Weights of a small transformer language model.
Size: 14 layers, 4 heads of 128, vocabulary 32768, 77.6M parameters.
Architecture: RMSNorm before each block, no biases in attention or MLP.
Training: a variant of Muon for these matrices, 487M tokens, 3477 steps.
MLP neurons of a small language model. Each row is named by its layer, matrix (up: input weights) and neuron, and shows model dimensions 256-351. Each number is 500 + 25 x the weight over its row's rms, rounded and kept within 0 to 999. Numbers have three digits each.
After each neuron's rows, "fires after" lists the tokens most often just before its 100 highest values on Wikipedia text that the model never trained on.

L11.up408:547534496497494514497558474512510494513499439491471440504518505487515477506526524515533516502521495527486484519476520508485511466564520483543488514500536513552497468543480464502498482480506550527505484496481485526500513496480529445525489525507462471486551485509553478496475505478496468472
fires after: " |", " June", " March", " April", " October"

L9.up1096:495499468542492480525534504485462438499524539467468461458506522497516518493492511519527525491468515551494521514496522524534511481458501471474481530524482516541501536468475471528500553520474508515497502464505471479514525495509518506514455495511483446515495498533498499529539526500502499522
fires after: " |", "0", " ", "1"

L9.up242:469505500505483494523457482493457482519489485507499485464539524474495491524540479488504487501496494523454495507497491482466452487490494525494456521537518554447486495477423499493517548541471453496470513462521470456472450509520488533519482504474488496499508465526469451514529469516558508523
fires after: ",", " with", " and"

L11.up298:539492483510534510513518484525537484546490523478450468518474455519490504498519496486443506469524520475444536498507503516484490507498494507497496508506476479509473475507541473590518505520491496476528503535530473464462515526515491539474502528504515541431512519501529520487473498513501522474
fires after: "0", "9", " "

L11.up1847:508487507497515482536520474484522483461454492470482522502493498494458508511560511513517460481486520453499458490511499482493554516519484468506496469475476522466502533500521524527554512485485478460490526493474503481516475472499490472450533508507505509531506518522527479485506490538471529508
fires after: " ", "1", "2"

L11.up1279:514491507532474514521534509513478451500487475480483538462519518501549477467478473502519539496496490489550564488479520529474522494522476489518520475455506519497556520517476470477509520549528517534460529496550493521477490503487496501465526458505520474441519474482477494517482487554496524479
fires after: " |", " ", ",", "1"

L9.up1266:479497506476509511476519484503463538491514511472472483517486526536498559493530525498495471510527506490465498542544495512492473462454522454532487482516489499470537505487484466479523505521479509477490515523527526506534514488503498501490501469522466527438469505519476498527491486456524505490
fires after: " ", "–", " to"

L11.up1180:499451560498483499479489509516480526514514478479477485469478515504498520468505467493499501511493509501531480569532499485557495506485500492497497455493519489550486452491512501490512464516500518513509488512506540491537487470499520487511534487474505497500524530480482466486494487463446507482
fires after: " ", " (", ".", " the", " of"

L11.up853:533502490517464535523511493520518495471530443519456495503510509501516508544477541494513486552515519480518476465513521487504504523519492492514468504529508512510534525497495479524478532533538527520498520521473518509507535524513522494477489491505486506487512523460539495523486499515465556493
fires after: " (", ".", "5", "4", " medalist", "1"

L9.up119:475509500515533550495534508504507463430506504481482500486481495499507539475533495474474554487493491483493547520466504523526494497495512526534468516518478495487478503509475483521523489501470502456504531535495494471533493494489532541501513457502505468453531467536512519459479506500489470489
fires after: " ", "–", "|", " m", "age"

L11.up1396:512455507475504505494503496470508532516507529506474527529525547515513541519502460473499523466516523534495485516482504455496479489483495548512520527529464532468548496504498447518535520534491507516536500479505514440515537494494496490474535472529442528486475555468528512517494468511533486496
fires after: " ", "1"

L9.up1062:523440512493485507550547463502462486488505522502482524484481496520516495486520466490495535483483513515469485541487451534527532481478513514467505475534556500460502525491523469492505463427503524469503504519517476495498453459452463511494481499557475484482502509511515502475496506497533503485
fires after: " (", ".", ".\n\n", "|", " |", " "

L11.up1832:510492482502504455518526492513511525516466498473517492489489502469502499534529480482516473483519493529525530508452495502501510477502499518474467461456498515516515514489458521487480533481504506464459544541508446492461504502550489476491477515449523501534482509519504500508533455529495492477
fires after: " |", "1", "9", " ", " m"

L11.up480:502508484503495481524531537474499454517459489515477522458506483515478509533514512519512492498484508494526528513531483497515493497508513500503504553506525486464471512481517487513522447538511482514472501512502501477522460477518522505511501511519460494485490552455518497506542504516518505485
fires after: " |", "3", ";", "2", "4", "0"

L11.up52:504504484490547501450507489547519472437535474533505527490474492452482522523509489541469472488465563521486502505505470529549528459498534515505562530428515500489492520509516489490513517549508517506510513513441518485534516516492497500512479529496479568509519489470518486529536465484495495511
fires after: " ", "9", "0", " |"

L9.up1779:498500480522488498521545521450478463539517466508475512497489500541499530471479481518506479481472502530475523535492533493504460502475506508490510491522507489479485498474474512537500496499496531492552509552470552504492501519521485485458487516505481517480505537501501472542495500460474484533
fires after: "0", "5", "1", "2", "6", "9"

L11.up1589:478473540470546515468525505502478509471482478489519502493502537513520499505495451449467499518511497514493449514498474482544528523520472500462514469489511444512459462514474468530488528500503485476505519462497475468508481498483513497532510454470537520505491520543505512491457512484496464536
fires after: " ", " in", " (", "th", " c"

L11.up784:490497466546493494506544495542516471514456486498479535478474475488493508545520474531500470506528540525499538524514467486529504511469489466466490547473483511501492497501483533503540513475508496505529511498540487494505503464509455465508447495495468516481490498476500514514548465483490521486
fires after: " |", "0", " ", "9", "1"

L9.up44:495535436491492477505504483520482504490492517501513502522492539496490514497506486499555487531466497496538454466445462498474512516477474503532554525487502504512490485486460496562536524482511489523553518495528481473497464466506541508506500505514480499524465525491476467493502464472476446456
fires after: " |", " ISBN", "7"

L11.up582:461496494514536525533482503529504460497480503489530515526498502507500530502502527506471536501449540532516503486493500479498509520496506497518507500496483468490497509510505477496533488456484503537499542525536506485523504488496506540503504500506503463500485476474500491492491462522501488512
fires after: " ", "|", " |", "9", "0", "1"

L9.up1088:488514560499502465502488479452510527448534507516509490530523519465548486519505526519447476570486532502491493505470496509521532511530507490505491484455496526496487547456499487468476469506486511480495529514501499518517527482527501518524498531522472496503461511462511522471482487552520481485
fires after: " |", " on", " in", ",", " On", ":"

L11.up583:495510482484528494460498531524515486495490483466479459547485518484485523490535468534437466494534494514510518509519503523516544476470580520505515496493461504478481480488484482485485510496491496497518533523514505501506511455492493514494491523497521529464490501500518493500530432471469496434
fires after: " ", "0", "–", "9", "1", "|"

L11.up699:476502464494466501443481487563462496467521481507460484482459509473474492468547532536490492497496556505535485480468485516513503495510508511485505543504477527494526482503466545553520493495480465492510496505513448564528498487529510475494482483487519505488475543494495460486484495513505473469
fires after: " |", "0", "7", "4", " "

L11.up1557:473539504498496514476515498501483455548504472492507464476498480499486514522537525516481487569516518499503489512503540478499514469478493510509454499498511486540502532490481526464515511502488526478485516485514500494447510481456514478506453525510494475440508492492448480501507490491458490494
fires after: " the", ",", " in", " New", " of", " and"

L9.up436:481486536522469499510497481515472498504469483496543490502504494529520461518560493515498489491481463480535547506511500477495497499452532491538525523498511459503506492496485522505524523483465492543548494475541512525481475501502482496537487469542513471494513472497467481456541493484459468509
fires after: ".", "1", "6", "9", "3"

L11.up1543:491538479501496493537509478526487491524518532496471492486500481469475476544530489475461494527475503501566502516541468519524531475510475527526535503453501494475498489472501529499493521525480499512556534525521479479529529485523513527488517537526487480549517497564535480491486490483517518538
fires after: "9", " the", "7", " ", " early"

L11.up335:473493511536503476461477508502456493557481513496481472497471491473473507499508511522538513494486522474462466456492531515475480546518471502458493450490490498481512538514464501492526482512521489512502512479520453502486518519466519480510507483522477521472516486493490511489486516484495480483
fires after: " |", "1", " is", " "

L9.up401:498496517498512501476490501529495486481517510521464495470513514538527514489491490537506512510513525449490492478438492530498539522491530508498559521499523516502506474453498553495461515494528511541543508489516490532506496502540469516523494500506537468479480525491509491516463476505443502492
fires after: "–", " ", "0", "2", "1", "3"

L9.up1786:536494504520543555454516458455439495494531445515491489484483510515479477482513470503505507457499528537524511523492509471510550484505502490475475470505475516565508497493491522537536511479497499519507487446533473529484544557476471460498495538472481472533522484479449479521494431495518478499
fires after: " ", " the"

L9.up1438:470492506529516505493496471519521491469513466448508531514494542480480506501478493488504487484494483524473500547513482501496516467501480512522513518507470490521487500490479508507496490471487514500455491491447487529530504509477525473499483542518514483497488471451487472513491494516521474506
fires after: " ", "1", "-", "4"

L9.up1078:483525523495483535519526493489515475479488510500478554513534504521475477508481486499510515541537537469476503489511515489478464517486536499463518523530504472474547487478500508519515485501555485525508500507501552474542515530542511453483511551545503503520469515475545500579500502525524492521
fires after: " ", "1", " |", ".", "2", "0"

L11.up142:505478518511529488499488522517535472499531501501505475516503498513520526532492520510484495474489505488522524488467481529512508521488532473506495503485544475524508509480510486495455505503551487565518509542517508524495525481497521522538480532473496471496502437469533515521511489512479480502
fires after: " ", "2", "0", "9", "1", "–"

L9.up956:494510526453490521508522493499538500489515509500491501466519505508508492502450494500508542512537572461518504525498541479524475489531478517496444495489494527508450461489508488544475542494527467489529519481512549529508519543487491518478506481492476515560480539516499479541539463452510455541
fires after: "1", "2"

L9.up484:530484473494532499501555466467438512495430477482477554479497505517553469487486541459446490490533531480491472523486510475490480477518494507510516481504517498489517518505484512487492546527502524515474526512478468524541503518553540450489494469471480473513493485471519506498530477522487530448
fires after: "0", "1", "2", "9", "8"

L11.up1860:483499482497534523466471510503530481444470506481461542528495499556497473520566436474539481517489526513506481542515492506505524515490486488483497473471493491481493484469508495506552492497511469521501521483488572463499526501531524470468501471506458522471534505446535478508502476526483505507
fires after: " ", " |", " the", "4"

L9.up1723:486455538499553518506463481526522484488522483492471502553532497478506489455470490523456497505559544490520504484508455485522487471497516500473515465525494476482496485461482488527523511477450538514536518482495447470532486501526452534495473526501439522494459497519488528532481496519463507523
fires after: "0", "–", "9", " and", "1", "8"

L9.up734:457504502533524543485527494520517480550498518466511528491495532507491476477542488519486492493478524544515513520486496499503499502456462538479476455530527484564473510506509497482469483520531502462480521512507516480539487484502538421482502490478552507491482539475462488496484545487505471504
fires after: ".", "1", "0", " ", "3"

L11.up252:500481493498481493494521499533517483485483498524575488504510486520508489541544485478513507508465516459505486533495478493493452501510515533472524472510511482472469473510496466518528481467494508476494504531530490498498532514506485538505524481499517514486477552509514471509476474477464513514
fires after: " ", " ("

L9.up707:507450499502524449511506485474501511491464480521500504553505475475513493475506492517544492460494507468496520549517512469500489527486498493482464445541495547489489514497528538520505529468495490505505481499502504484481534502558491465533509488485478520485478543492504488534505469483489490449
fires after: " ", "9", " (", " the", "0"

L11.up1717:487487463538481474509499497496483459508549581505483519467579493494472494484498497574551518519470532510514492533527470502528471527465498530503505521437497486464515511467527520483514502531470485524505509510537497492519500476518527514496545523489474540461487529505530456510484492486485481501
fires after: " |", "|"

L9.up1847:493513480511504501522493489450494502518451485496479525534460497468510526456526490554468487490552481489500475505482450505471506503492537530496461477518516491557470473506523483526481518476553514474510526503522520506492512499476552494471521557471511530517463487546533495485531479460482540459
fires after: " ", "\n", ")\n", "2", "9", "1"

L11.up306:497480486510462494504483558520539500538515507510483525478477501479530510528488489512490502520552521480515513521546525500523516469525496515508454539502442477484514497478531473486489454496511500518525512526497496511522542536510483486489512474540515500515486506469528479494525484463500508519
fires after: "0", "1", "3", "5", "2"

L9.up1686:516483476516488518479504510492500477481493512476524469481510519517484485483518506452493490490481484517516520528443488504535477556492489535466495515503448518500462461447542546516565473517520485482450505458506505466553474497532462541512504494494536530443485498501501486516500481497431524519
fires after: "==", "===", " \"", "====", " (", "\n"

L9.up845:494460488551503504522492519482510492444491515473455512485486531455461500492521484492504561536459521520472482517512506497496546547479535468494498486470527518511509445457493496503495525509483472478462487497555512504525520513478525521542513503490514493465468541498544488537503512493456457536
fires after: " |", "|"

L11.up1738:515508519521506526501506471476503493502482486502500505527435481476507541476492470475509510530510486455529474470456491524480474484493519493526548498470485520507538533454471537474536543521476472501492557497505519473465511512471468549505507479499517508521515536480516512490497534499495527485
fires after: " ", "2", " (", "′", " ."

L9.up596:477459473544482487481494559509510483511483491498517491477506498485491529425519513492563495537500492505498510495475518487536486493507500499510487523526510506547511473526491559458448483518485496491549505458488510498465551448471475499503505462482522515506517512531496504441483511509466473474
fires after: " ", " |", ":", "1"

L9.up158:521519489520510548492528490547534538454486493475463487552540524470493492517496506541492484506496516493456515531476480480508490482460526496523468487531491512489520514529474471484522484502531493516490499494499512504527510531524517513541500559492489473501467460504458502516464507481496485497
fires after: "–", "9", "0", " "

L11.up948:505538481530541522533499475542473505512464548462453483471474461512507486498497487515502493510481512492501498496479492508519489487443518513481542501472544489472521493504492520455432484496502503463516488469493485490511501492500489510511547493500501511501432447479505451520512493518468447464
fires after: " |", " ", "0", "2", " Ministry"

L9.up741:526507467496481543504492526530478482525473478423517526466493523518511506473477515509494514510539433498501528477533512497518462436501482529547489507498541485478481507557512485457497461551525499533518547505500533503499514499485543453542491500495483515498512559501436497473497455533502476494
fires after: " |"

L9.up1490:507521496515507525480517506465501471540524455521489484504475502495495531494512466513523534485479513503540505514487479511518550534543509484506527508485477544509461546475505502546463532487512512458521484465509540507529495521477562499504473545507490488516503515496517501493487470487478436522
fires after: " May", " November", " April", " June", " October", " March"

L9.up1889:483506485485529561473491498513481504508505518477531466500509457533520503495498518482466505449485501465514488534460467511536553506462484499518464473495506496509465507468514496493482496512535532475494521525507511490478499499494522480535505465468533529497505491531486487495494485506451484487
fires after: "2", "1", "3", "0", "6", "4"

L9.up185:543485462505512460484524524476507507527495500532486490478530507484444500511544488529486498507481545541510523497504474574493510526503437537449522526555502515496487494482503505527438534540504517488537507514489493500561479526485499485519457514496503508507457495539513512487469490531540516480
fires after: "1", "2", "0", " ", "8", "9"

L9.up246:479530528529470541506510513484538520518524541470454476474491514473546503536520516514481465510495509475493545511508516496459497516495520529514545527499509525499554489500504542485503470515526509518501493493503554532498476475511516520541497501501499481500460526493477467462502481495497475515
fires after: " on", " No", "On", " On", " code", " c"

L11.up913:486503466485483478516511490470519569466496559487491531547490509473540473528518523551502522501484520508496476473487461498518508508491480519488484447520493516452529512486494484498487476518535473462499496504507483508497485481488512507484517486517488496482531514550459517517475535455525483521
fires after: " ", "1"

L11.up174:532497459467512522515504542456460467492525476502486554476522480509513506508471509544498501512510501500512489496495493473529528470500486531520509511516479516508495498483545458511552526548506521462457524546488483522488546555512495471545511485526479487470472517471531507488508524532507517516
fires after: "1", "9", " ", "8", "2", "0"

L9.up1264:525495482550506492516445528495507490470490527498488550536506502503519518474493489509470480485511498517552509529518503476528487523469483497483504535534507532488527523485485488504494511512517509507515479450528449500500495560481514531482547480528464483479478496522537531557474457496535544459
fires after: " ", "–", "-", " during", "0", " the"

L9.up1802:542510480476524473559504519539510480477496553459533494476494453522519553503490424511451515489520539513545506516501481509496490503511512448514503491490507498487523491547492490513509455459527521522545546484459515525462510523499453524500447510502479516510468436515510503547517466471455466499
fires after: "8", "1", "9", "7"

L11.up581:465515487471465490501494488509489484479527528498522496489497475494503499510484509518480451510531489497484466460491472519475502502477442521490491512498467493491500531472521469542519515535524503478476489519521489499512534450515460520517539547501522470515491532475514452545464493468486472487
fires after: ")", " he", "He", " is", ",", " He"

L9.up1060:485486458464519457481500548486538441504496510503493447488533496465520495503503487519515503544462522525492519515523500509519505472492464455518487459510506519562473519485505496515500502472524513526508506526465560540518541530541491482472504478529518502515502509479494469536510509483502516502
fires after: "8", "7", "9", " in", "0", "6"

L9.up439:490483502519466505469520486516456486501465483553501499482534505529477507476515524465493451498511497525462491519519504519524472504494462487502508523489517478497481510492495478520517486486535506546484490485514478523481517522517479504499504497475489524524495490455449502475552449499496503475
fires after: ",", " of"

L11.up1140:517440483528476511490490493543510497488464555496496469524505505495499523456514517537495460511509478535503526532479511528506495503491444520516468514512537485500509470500519498520515476455456505492469499490478503464509502483496488489491493452502511529494471471476510514468490490467507510550
fires after: "\n", " |\n", "-", ")\n", " ("

L9.up115:520498506484519514555504466507494479544515495516463516453522532430524529468493512485526535482464507483516531497527493489483472524485496490538485507511526497540499499493469482500457471497463540508517493517523541495482505467531507500527459473480449517528520521504427476482510493500503511478
fires after: "9", " |", " ", "."

L9.up662:491486493497544498498461515498469471494492498479472511494531503481521524521506506503497485529469469507547499518502498501490506504530510516514488481480486501485526502509520496506478506466549479501557504537492548545497478493496530488536534519479501512512503506543523492524532457520583526497
fires after: "0", "1", "9", "7", "2", "8"

L11.up617:475544519520536482551463476494486501500498480489497540498504507464527512503499509487518529492495489577530470494485500481487501493500527543542477508507503470479533492511526498526478533507558486526516504536494524577495500474494522497516494495502457505478448544471487470496507531504514538500
fires after: ",", "0", "4", "9", "2", "7"

L9.up1328:571546481539494493483470481461498530551512525483461462487482488507504492484460452479520517471523491503508503486510517512487516500521491464522470505476503546454509486502544490506523538538488476516457527522505484473543508532512520541522488529490488514502497533475511516472472503499473509515
fires after: "1", "|", " No", " ", "0"

L9.up542:524478518468452497475548473486485471500550519492500524534506480484504499494472439458493532513510548500466494512488512541483527486483539507481521507516476500484534444513546495461498515490464491492550495553497535522512532567511564484525485486575505469515480499513490512535493541491530487490
fires after: "6", "1", "0", "8", "7", "5"

L9.up1231:534514509472512516524490506487499512462486482469521500477498483465557512502485541477499511473517497496528498504503522506498454488507546496491489487524528506500521554511486499500535530495496497510555503532524502516500505559465484512505489466492500436504528518502523492543507496501491519484
fires after: "5", "4", "2", "1", "0", "3"

L9.up1084:527455506480546507481501534504472486507504497551479497505441503518507484482520503516496499519521494456544455495504506494533509525478496517501507457479457494462477513487475474497474535479475464481491538450506493489492495469489465504497482488479505529528500559492453492498493504494526517448
fires after: " ", "2", "1"

L11.up1899:485471490532536459512478500463471523511520496500480483496495504486566491505505492533470519514470457495481481476502529518483526524536495506527480490501479483505485511509486474503496474473501489478483499497482508467527495521523534485528508500478503462476495512537477474522515420497515483479
fires after: " ", "1", "2"

L11.up1522:483491461510499499537472513499497533502475498519506472563581451544489517497474484506489451516534490503493518483504453495507511482488503497485491443505535496514474526491466504499469491488504511495536477500547527530510512522520471518515438504481495487554498486545518487495482501483508466530
fires after: " ", "1", "0", "7", "–", "5"

L11.up1117:501488513494462508508504488553570543505523523488493485522529495514502476498501475479502483497523542490535513463531470477484484512503512519509554493498495521457523491491456492534556527535489447490539510490479476464540522521542529494492500469516491531520538497498476455441491465564485478552
fires after: " the", "7", "8", "6", "2", "0"

L9.up2018:539506550491489519527517495519491538506491492485513555542481473503504466498516483498529494501488496552533503509493484452502456471522554482479512532517503515517507494493485530517500523478507477481511508517470527485487518522486558509547495499525441494510488477508497491510539495453476555529
fires after: ".", "5", "6", "4", "7", "2"

L9.up1961:506505519484465506496550489476477491486477506477508519511489504464517514491523499534523521465523566492447502480490514525511519508449489533494497503469537498535489517527472527493483570526534535501480537489531503499519502472504485547455513489450511437504496508519519478509535521452473483532
fires after: "|", " |", "-", " it"

L11.up770:463477483499481505460482501542510473494488523508521491520487510521513532510514533507545501510485538515533488502457497510490498481482483520535489504505466502479484487455469535513497498499530510491531532470464505494508478483478551516536451481549558510494515487496432514506486532492485542514
fires after: "2", "1", "4", " |", "3", "0"

L9.up375:509502540512495491538519487443526460554514463484484480490499520487503474506474493469472504505508522458489522558517517574491526529472493500480535469537470522483501522543521525490524515514497449511508494502488546490527520497512545513473493509507475509490462511537494465429457502495495482551
fires after: "0", "1", "9", "2"

L9.up172:549531497494451514495481490442463493512520507527507521496544513468548499462492507492526516514486495447542508523509486463521486489495524511512521508531506498503505496473516505508558520501495508514516501542529492465496505546520518503497537472521510506508497512522494524551527482498488499529
fires after: "0", ",", "9", "5", " "

L9.up574:521479515511490517523481487523480527468518502480511506536491482504485528491514540488511531512520495509507477511518517503519526543446510499493479497484510515480494477499549492528544519486515511437509513516475479520535502496501456512509535514499462558480490529525500502529508522522518476500
fires after: " in", " of", " during", " after"

L9.up1152:502516499443523540503512502534525468466479516462483487487505491482501487457497466488484517472533520500485545534476504508484492507488479483491513478492518490469487563505489460499499487502500460477523522490493483509462488509495493478468464495484522507490509471493560457479502476480446520532
fires after: "0", "2", "1"

L11.up1527:498457475489540528500473499523518507455493502483509467523481471526495516531511460494534472538499546557579458505500518529515475543530500498463531455486520506473528508474478513527545491516508426530527478485503517481473504514494507540483489507464478521475527529433519458529527478458501523462
fires after: " ", "4", "3", " (", "2"

L11.up1248:482434484458550536490511543472495479489542496499467493477466523460506532523505458491493516447482504526529502503487453541502523533506492534482489505513458530493463511479486538532493483519472489471491479485526533476529472467506525504471464507482521496482474540511472488508494520463502508458
fires after: " ", "1", " |", " the", " at"

L11.up850:539475520517486504495464490479499468534490507547508492519533502541499504445473504499486464537504519460480490505547482474512482490481510512526532488506568518496467509461513484518506506462485537467477483506470502503516514483504509509483494473485478472486536508541470491457469478504490480475
fires after: "1", " ", " |", "2"

L11.up794:528509514510450439541541501462470508523480498513487490491483512493540551501502490477477493481498485572523521496499494524461514503535488497562473485496500489516536471479446524538482522515494477525468495474501515536444458505510515466537479535539515499481493481493479501528517472480515496448
fires after: " |", "4", "3", "6", "9"

L9.up1209:499499487498452464512519517526505506508496522456531471529492485475523475484487489478478497481528486509493498544504508465504502496510518460507461476457482513520511436535514521487501524518516483485479513540482479450507547517516540546505469524479519516501492470486510487484510467505485513514
fires after: " |", "\"", ".", ":", "0", " "

L11.up1940:541506529503540531541478500512468453441508526504445494457486492497507498494499483494474480489469520497521479539433452486518449511482471450489475483496485517508490513513527494497498480480499473483503485502501525540504517474459496484500491497463481472517470476515498471508505516503489458513
fires after: "1", " ", "2", "–"

L11.up1818:480491487526524514508505500498461499483468495490442540505487501550520526482482482507526478519526490496522513553500468543464509481503492523427517490507522543523458530491512489527508518458439536483484483477543472525537514521525471498462484545509504509479465580455483447503490479521525505526
fires after: "0", "–", "5"

L9.up1588:496441461513503476466463503521470500512535548485488485503499504515503495529477517470489531521456485520427480516499459511480519507487474520496491462524515482516482553543526550518478526537509484502503493525563506495525490483524524477466514493503520533479498467527496494518498538485521516515
fires after: "1", " ", "2", "0"

L9.up208:480524498541551491551512469498443517497472503476478503484508556495502470475538462496459497497489490490498527509477450521498526535496529522489503497496525498518511521485508511474524506499506449519486519529467487518513505465490495533466480466473506513514491527461452468502518518477491530479
fires after: " (", ".\n\n", " \"", "\n\n", "\""

L11.up1204:501503488483555524465457498526486465466531473508493489508517530468489526508504501529423483471469509545502533513491452523534533468488491491503482477499510493498485515503474478503544462445502486492518527544507519523483521470487524512496502546498493467532481471501444459474502460517470469495
fires after: " ", "1", "–", "0", "9", "|"

L11.up449:502502451485539533535483500510492480486493557476505533532507504545484505510481493506478538501500498472496477469513523506505525502468458498504488496520499519561501521513498544465496503520532442526495505451522538470485481455500503542462498456501493469530464508510502465512542487503492536481
fires after: " ", ".", "1", " $", "5", "2"

L9.up954:489523534532537523521524536494508503492478527508488510429512495524498528515537495497502463490477521534505522501500531496506534523511489491494478510548479494483520484513486547525499514507497505493482485510488527510511530493555508512491488542513498531538508512465523432479488473509464494510
fires after: " |", "1", " ", ";", "0"

L9.up857:505469509489502483489505494525470524484482532512458512508564465486495539487498519455503515469513505503502504531500454460491462502464524495517468511531492520523552515484511490481472485475494512482518504481551489509537507503478513472470492519487494471500468512523492451492453516453463495488
fires after: " ", " a", "1", " his"

L9.up630:488512490517518493491507534431520494539486500483528538475534509507523521455518502551511517474538476531508503509488468476466563465501503493537529504512529491514461490501531466541482519491499518479502512475472521493516524464476478509505498532511504489503507469498567494487493540495496523511
fires after: ".", "1", "0", "9", "2", " Years"

L9.up1643:524469467506537502544509534483478512485506510417494555486489531460524484471510500540457521506489514514502509502515533518494468463467511542511492485555482506485539491491500462457494495480513544474484514500487503547488547532485528529514483505523469512485532509494465498546486507531508502491
fires after: "1", "2", "3", "5", " ", "6"

L11.up1379:511483472511527546498495538517481485483494462504466509494490465492484496486500484524559482514513501511514469467489500534448517497480510488485456502501488505496465478476485505465514517498526477467493508476492524514468544506477483491532526476469509525499540476530515488485500456556456535449
fires after: " ", "1", "3", "4"

L9.up110:507510464515524528553493497474489465516450496491474486500510467503487509516488473494496473528493460536448467512539503505505539505500489467527488498458486492464506456498485488513463528515482471487517505507528537525521551491489449519496455498489505496496476510496474516517463498526495520494
fires after: "0", "9", "1", "2", "8", "6"

L11.up769:493497476486548514453519472496516515544493509508512516481472462561470515473491452521503499473513481471529522509491527529514513490446501493474498486518464555508486493481540463497484531469497559498525521500522483512532494517506434447482500510453507488518536486477477500463484479521498522552
fires after: " ", " (", "1"

L9.up206:494503500479511480513470554483495498528478484532461498500471507548500575495485483490498483472493489495502504492490536465499495518466504523459502478536499512481529487524515521497538510525520534515453539501501538474493493449476531519519501484533525478507478546478502481482507541516486511490
fires after: "2", "1", "0", " |", "9", "8"